{"num_key_value_heads": 3, "vocab_size": 2048, "init_std_down": 0.00512, "learning_rate": 0.00253, "lr_head": 0.0049, "schedule": "wsd", "decay_fraction": 0.679, "decay_shape": "pow", "train_tokens": 282000000, "dataset": "wikipedia_en"}
MLP neurons of a small language model. Each row is named by its layer, matrix (up: input weights) and neuron, and shows model dimensions 0-223. Each number is 128 + 24 x the weight over its row's rms, rounded and kept within 0 to 255. Numbers have three digits each.
After each neuron's rows, "fires on" lists the tokens most often at its 100 highest values on Wikipedia text that the model never trained on.

L3.up659:077137106125128119125093157138145129131125108122100155091147159107090136093093131163130136200154128148127180089140125134137123157123132171115130135118112135124120134192146126129146163115160139159133104078093133120157141129154150097143084159142107135135194135126131132112101149132134178137078113130114128140137114120139142142138150148103119139161131139102121123158137122127158121096117134134160135145169134163081125120154135115113113148136111147145134141119140113102149145165147108130093113107153144110106100125144057113092147146108108157137150102166119113134123151114126139140120155079179137133124111142136168110167139146084087060138144103071128133105114097171140151096107
fires on: " |", "e", "ame", "s", " County"

L3.up458:117136098140127117082132125161154144149110140087138098160166158090093139153157152120067144130107139132157160094155116154095159160151098122130143156121121112154140146133124149104173110146134143094123113160111142161141082113126152118116122174134109119111091151156124159075077115093104128142118137120141135130125085166150121093120091161141105131129133168086136124162170095133101137122127126168114086119201138124156133104108117165115108137145125122147154120096125139129111122120083107150128138099156117120143152104165110129118184129118141102180122153125099121125138144070153089115108126149130124096137147147138155106114136147101098145143089118137113098167114096124140126097153
fires on: " =\n\n", " is", " a", " was", " place"

L3.up501:131132131124126141080095119082074149139182149109142099101167141142101118097114105133151078146097082149137091127166128111127098182132103142144152131119142137110096120116096124130172128132121127140137139101123070138148130188121155115135100163114106120153101104161131130119114141094135153114128122113162120126124093103150144145147153151117157142092115142128094130133132154132128145138095147121117130101157121137140207082123168141133123120129097157159074141100154141058115160116122152149161095130145129117152105158123137155093117116099104121092105129127182102113162123128120169101136174113113187118113137122134140159135131134142146102116173134112129110102116091140128116147135
fires on: "ed", " born", "e", "y", "ied"

L3.up265:140168112103143096101121092146153121099115154130126084114091118139123117062154119162145157104115109137122094117102126123095106172160109118183157135097127138086087123127129105162143126114157172097131161146124138127137149135112142120129118153126079118163149169140153118129134097116133138072135158128140138135129124111116169122132148153143136123083119179109102144174112134116142113142154146129139122127129147161145112121101136115150102143080118117134127146128092152120101105085112087120127149054141148154163112148123160118132093127161084133150075113097088103129125130184152140115110130104144136143088146113114177127141152154133139115137147172132141114116081117164165165128137
fires on: "n", "er", "ir", "ied", "N", "ist"

L3.up513:118131086107118133155140129144115133120117162137119132102123148097133146138120152124168131135134124149174115136163148132159117138120124133139152134077101147133089106132125094127112082090079137137098133163117191150129132115128125144131115122105125135128134123122092066138180145143115130130139098138135134167144131128140132106147154132093122133141133104119122102141120138109122109170139161140146165180129150100152188120148118053137146152097132134081152143153144105109110151132121121085097154100130145128140121148167132151165116116128155100111133106136129152122085142116116100126133140209136143098135190153074123133100107140101158153141136116094174128133055149124094157143163
fires on: " r", " Pr", " pr", "r", "pr", "=="

L6.up197:142142138137122103149091127111183072121146160162137139102160111144109109172159153124131120132131088160182129093153100098123139160183110133191108170119109143094169112151112128108098123136168115141131127129157137149125112138107143134154153098124131136146138119084125144108132168174106081084173130120094131103149124123125121155135116149143113083090129130179108133126118178133111087116152109112124117079125109097124125097137119112130100106086135128103130117118120122102127126138129108112142175173124148109111100141171088117109132107099130092102153134134145143116143125084118142124138122129110160132168156156103108130165151146164143165131124154112080154120106122086125085133150
fires on: "y", ".", "t", "l", "or", "m"

L6.up643:087122102160165173143135111126110096091174145123146119140119186092149136142140135110122107079114154121110150119096135075122162137113127131153153085146136106128138122114138100125124155160112149132129166155138116123129133131116150155099139146112169145164114133151115175094136140087112162189120136120100135139158130099109117107121118101123130131151153105163146164074112104105152112172122142087194134132105115141137106122155098114107168122140096147088128118159156117123174130129146138107159147114148112139106124114118147100140128158121127154140110096125071101092143162141127150103140106130149138174140154120114170134119148091118173106152085137094092142107144119090109170151152
fires on: " of", "an", "u", "ru", "ar", "ou"

L3.up660:153145074088111121173125132151149110120136169115139151115098193132144126155108106111146110114099106109101147173134115165146139171117101124131070114109124104106128082100148099123139107162155128137109137183097140124102148142124138122130114118169131136124120141137144131113114133110038133126140134160097114126164142095095126073117106134122151110139159114110124107141121115106122128146135137117140143124150121079124153142152125148155189136127123090107106146167151118174071129135139124145132128133083136111101116128152136115134091159132165142113150124127132119186115149121116080129110165137105116143110149108103128177105137146115162100170110153175147094103161099123137150156121
fires on: "an", "ar", " British", "ent", "ay"

L3.up433:143121113141117143161115140110148138112110100115131102106148103109117112116129120102134113115161163114141156145189108099129092127151082144096114164136110112147116156133105080157095108114110113145112110102131115129158134113153154098125110149138122167177135135145118140121126121103128118104141096154139148097185138149142158125123142170117118112125125096149107169133094161130122136095149131126141162144118147045129147122116123098136144099140198160117122128075093136137102107125106124118138137124098120110125157162146097146141152090137151136114119090151103127098108119163124109061128095132105145127135148159121177168062127172121146169156167127173134134122140147174111138167125
fires on: "r", " Pr", " Br", " Tr", " Dr", " Gr"

L3.up809:131174136122154156129120145115141159130130076096143153108161112143117117116101142129160126125114116144078158127131171120132056109138141089082103146089106099146133127176098117103179127119138138117099179146123129140079165110108144126124134139132124133111121138114162143133089181163120147083109144153117114140126133153087096123166088142136132114086139171130154134117106130127113116102122123127108136180126131134146119113132145125131110132127135102134100151142118111157134174122112129163142101111161148106138117124170136159108179125168137178120167129121159121125114113111185137155134099116186127140127180165154137091163103138131140112127079149152109113142156097117115104123082
fires on: "l", "eb", "w", "ra", " sl", " Sl"

L6.up890:109113161179129152147139125161157139112101121142129136144116154136100137116147129176125103116179128079145086144118138119100155130109120140161120172143081129132121134171138138123147117147140118129166132112150104127132111155104135114140151120125162109181097068126120108121131135159098107132115125140142095118083120094119143122119115132154138165136178108081114117163155157126074110172090143147127082112104169112149129184138102106121126147108146130145115123132115131142110128144127133115090146147099154137152077096122106145117066124154132117088143094113109102112131104132175164138149161092136139117147097131097121127175162136104192165123152119108113112168152119159127127166114
fires on: "n", "g", "on", "l", "ph", "t"

L3.up720:134140148125146111101101128129115099099096154156133146105160167105117148149111120112139115103148115170135169099133132144173117094149153083145102114091123126159129141117147156149137112104166081084176146106069157120131124123128138112160121125142107131083163084186101083157142118107099139153173088148122140151125149142098102135144109124117119108151099125124129122137120136150126141106120104114139156109122161138117132138156108157104127122155130157115075131122126106103122118153116175122135094145122116137121162155146094118092130138112108134124121161161138115131113155174133088109122144154211105124077132129116169128163139104116148110063135158083137103148092110107125148143138
fires on: ".", "′"

L3.up826:124091109068180109124123132103091055090075140145110106149158123129121169144161096115117135112140115083140178095148117114078122093161101126132136137074189130138139137141123135104145132094150172078143093152135148132122100129081144123123141172146116148124110113144158116131095144118136127154133115139186138125183148154122142096127102173099151122106171160146089117132160097104103126121108127109123125150145122121143157128124108154157146112161158088104128148115126105123120135112142106096097143143121111131089082127151139115117131131119118119165126127160096135115120131152115148122142137143110108139153097133115155159115129134104137108122126165127132061085125131137115170111135
fires on: " =\n\n", "mer", " is", " was", ","

L3.up469:115095149078138152142129137138087134110112131143109110129152106069106115151105122141141132121155144127170174145127126124158128111097144144102142080122096077128136154150122115136113142131104133111128157146192105092130167107196133085130166084142128123126107147154117079100134104140120144117163107158098159083138133158122083135147128076112120129110124112127187118171114158158134080139116129156134123108116096173115138133177111153073126132140126157124112098082090155124145121137138124139131108129092130134143152136151104136116096168090119117160107141105148148106134121130104138108100105152125144119165122114115138082122131124138118168119125141179122131177087147120148106115110
fires on: "ul", " al", "il", " Al", "l", "uel"

L6.up5:136141159113098123095128116141113130100122101146118159118121154090113120176141170157131108159122101100156098164113146149109137090154164121130106140145114139129157134117161167121123115117053127071159113128156088131131124141160135161100112112100116122094157146135148078144124069126092143113111124152121120107134103126154092151132086100082121173085122160135103128148136141124127160158118107116137142139111121177154110144157089130099137123118135126122094144129171164123133129129141118108131101163166170117146166110157123125128149079141099157144094120148174104120163095146125160094102153125143098165097117149125121153107133124110155149128125172144114144121122134094116105079082
fires on: " Al", " al", "|---|---|---|---", "iz", " El", "ul"

L3.up374:084118157184111128126112111148174095106089158116168131107121128184127127093121171161122109138127075101151124127103149118123055167153139139123118155116123116115139146145145104121175138121153139145140141110104124115067185126111165127120085135084131094125144105113156145139115099079133149132106135132129089113117120138132162104108115109143161131098168106105089150112141134105118095073144115167124148099143121093123084107141144100156129120157127153153121077121056120106121155126133108140142115086135164122141142124158102162138123141137158115124117111144151102111107148115156118116096155115136116133126151148158147118125165132131162100139131161136116139142145121128114159152183
fires on: "l", "n", "-", "w", "k", "ast"

L6.up484:100131119120151141122110135151134115153140077149119102117124180120147132120129113149110111085084111158147138100171129120144124150126090108111167155139124161161151093103160164154113134123064089113158099137130133114119145122098099118205131186113123149150119189146114098147111131083127121164104144082133123110102120131161162107133143130107165125120111145159141132108147083119183131168109139079135129074116117105160123132121097133141108136125134133140075155111109146147118108118128106107075117132089128113121156127166140098132115118124115123140134146140153129190115145130126111084187097138119148149125155123130127103096148146148142097115108129148152117113088120112164138136131
fires on: " A", " E", " a", " ra"

L6.up31:134120145118128125156114159113126128108128120128128121122125108128145141136105152185128115078179109113087104102151109156128112100126098125129115130141108124135146099115111115114142114159116132127149139121136134111136119150096146125108120131183155088134138094133088160149139156140102119115087137113144113094119116103109098109122155150130137110103115116168177143143125113135061096131130117166175142126102138104133139102180124087161142158150085118135113125109144096105142197114074091124140135164153158131127127129117103163151136131107166150113144128101161120102166138063097102158180148134149104150110160092101133124135134126169124131149102118100110185195129157121108086134114
fires on: "od", "l", "le", "ur", "m"

L3.up590:160102173084123141137102091158140151118110212151111115153134127122109143174110156132143134141150171162159147162117112116084111114144130118147114100163125116110115121108119164083125137090138136135123114120127174142140142112174143125136162098130126125148144113120096126096080107130174134125124112113106116143158151136124113117138156130133170091122111120181095097165095145120107159158116122117121124122130129107175141143157123118124152121114129135074102117097105159097122135115168162155124080142099119139135131112154129116162149134130170114163149147140082143097118105111141102170166119149088153117097095171100125113121114098155074105106143112168128155137151139144166118111145
fires on: "ard", " th", "ive", "ith", "ose", "ic"

L6.up328:082131136147132142168081124124142140143109140100133157140135135155120150124114114128149197131072133143147153155100200077142138142147106115139163125147121145119111103125155126089141139082116129134102128096151109093144137120124109160179123193106130077123115167118130147103116123116138129141122115172118128146118092114134133118097056159131117131088163139122135136116143097175089123127126118113148119146148148121126136113134150133171132139112160134134091099099118079145082147110095131142106129139132117109183171116164130145147158168133161098134143116157110153148134163145139157160105137106095119115144127127101156078110134100122148135135105117088161116099137092096120120131108
fires on: "n", "-", "ug", "ail", "im"

L6.up363:092111129167122147154113195143139114187137087125124123141117127102078118164151128137136129125138104098095141071134153130152109117139123172160110154110081141136158112157151116143112129119081139123107126128107161103109133120146103114115134153128110151080133108131128125125149148158131136153096135119130129121121156142136149110120122135106149148110101139096125155104101120125149097118118131156157139114122124135103132152137157138122131116134130078102097170088111128123133174164087074112138074141104133124119088126149168126136124106087128168101180172168099067118147144138107086090167142121119158148163178168100173126146152120155127125140128128125184136111109144150119150113106
fires on: " E", " a", "a", " e", ":", "ate"

L3.up481:127123159113168172111116126146112138143129133109148114127146113120104126098148154165138128147094111128174108103133156177187139141130143132123099099157160126164119137098115084115097166127141109132166156146120144119138113140103129126103124128143147138113146102198123155128153138165122128163149057149084159122068130111105100122144128131124147126121097108084120115149137176141124113114139122173108149077119111146098146098144136128173130116130141157123163149088158138119102131147140131126098075137142135112155127124137094132087125109078105127070126169141162126109146159105171104087089151135125168122098151146113104149119152130123097130134118157097085164151121134127145140152116
fires on: " that", ".", " $"

L6.up341:123130107127199127103126122176147125139140114144122107125122138095206119136135166125160130159127125119155153134094099173123119158117098107127151125117143096121116105133130141133121072135128112110087150156120101126074160098113117112150139110147099132145141137081087138152114125155115103114147173085150156157187141120124076170132143139152129127130128100134159159126142123154166119151137141118145099126126168137159142134165096146128085113141114138146115096124078157126116133088095116158138131114137065117119072122168104170095116110170135111130154127120143121133149099144105111130114129148142171154119134118126128191108142151144161109142117115099149105164100138097123150151121
fires on: "ed", "ame", "ated", "ored"

L3.up614:118133054093143112134102145129128149114087144100124105127139087132129139117124156128121073125103108083090161155125119153133164194126111146137095135113111122093109150105145121099167153141151153141137137117110152111154114111133101129070155141136104123142176183148126107081176144188151127139092135117142126113095127117127114128112145133174146108137113138106112114122133136151111162143094149106129143162123155128127104136125139147110132116134120104127143083086152078152116133139119086140157099104137175139142088088156152111118152124154111113119085125106097123113163155149110129134148136116180110124119116106138165125136137173155063099117126118088160140103113112169130121108131
fires on: "er", "e", "ra"

L6.up747:148128146101081163157142095123139109142114138093147147103089120109075133130116186166151156143104086102139156116121135137122147125139119115115098124067107131148141156123108136120117143135150169138115123106122103133148111135118091153088133136115105106169129159132104102122105169181147149102119095116121165127135135119129103155130134130150163124101079199113100117154111167107138137163131107125130108102127163163111130093119143139137120131107095116116120128106114121107114179112153158112130084120133120132097136126181104133123189189112115126129149172132128145137125096133157131101113152105115126139111166150107134133131153158111192119146117145115098116110133141054146166145101
fires on: "at", " that", "ing", "xt", "ic", "ict"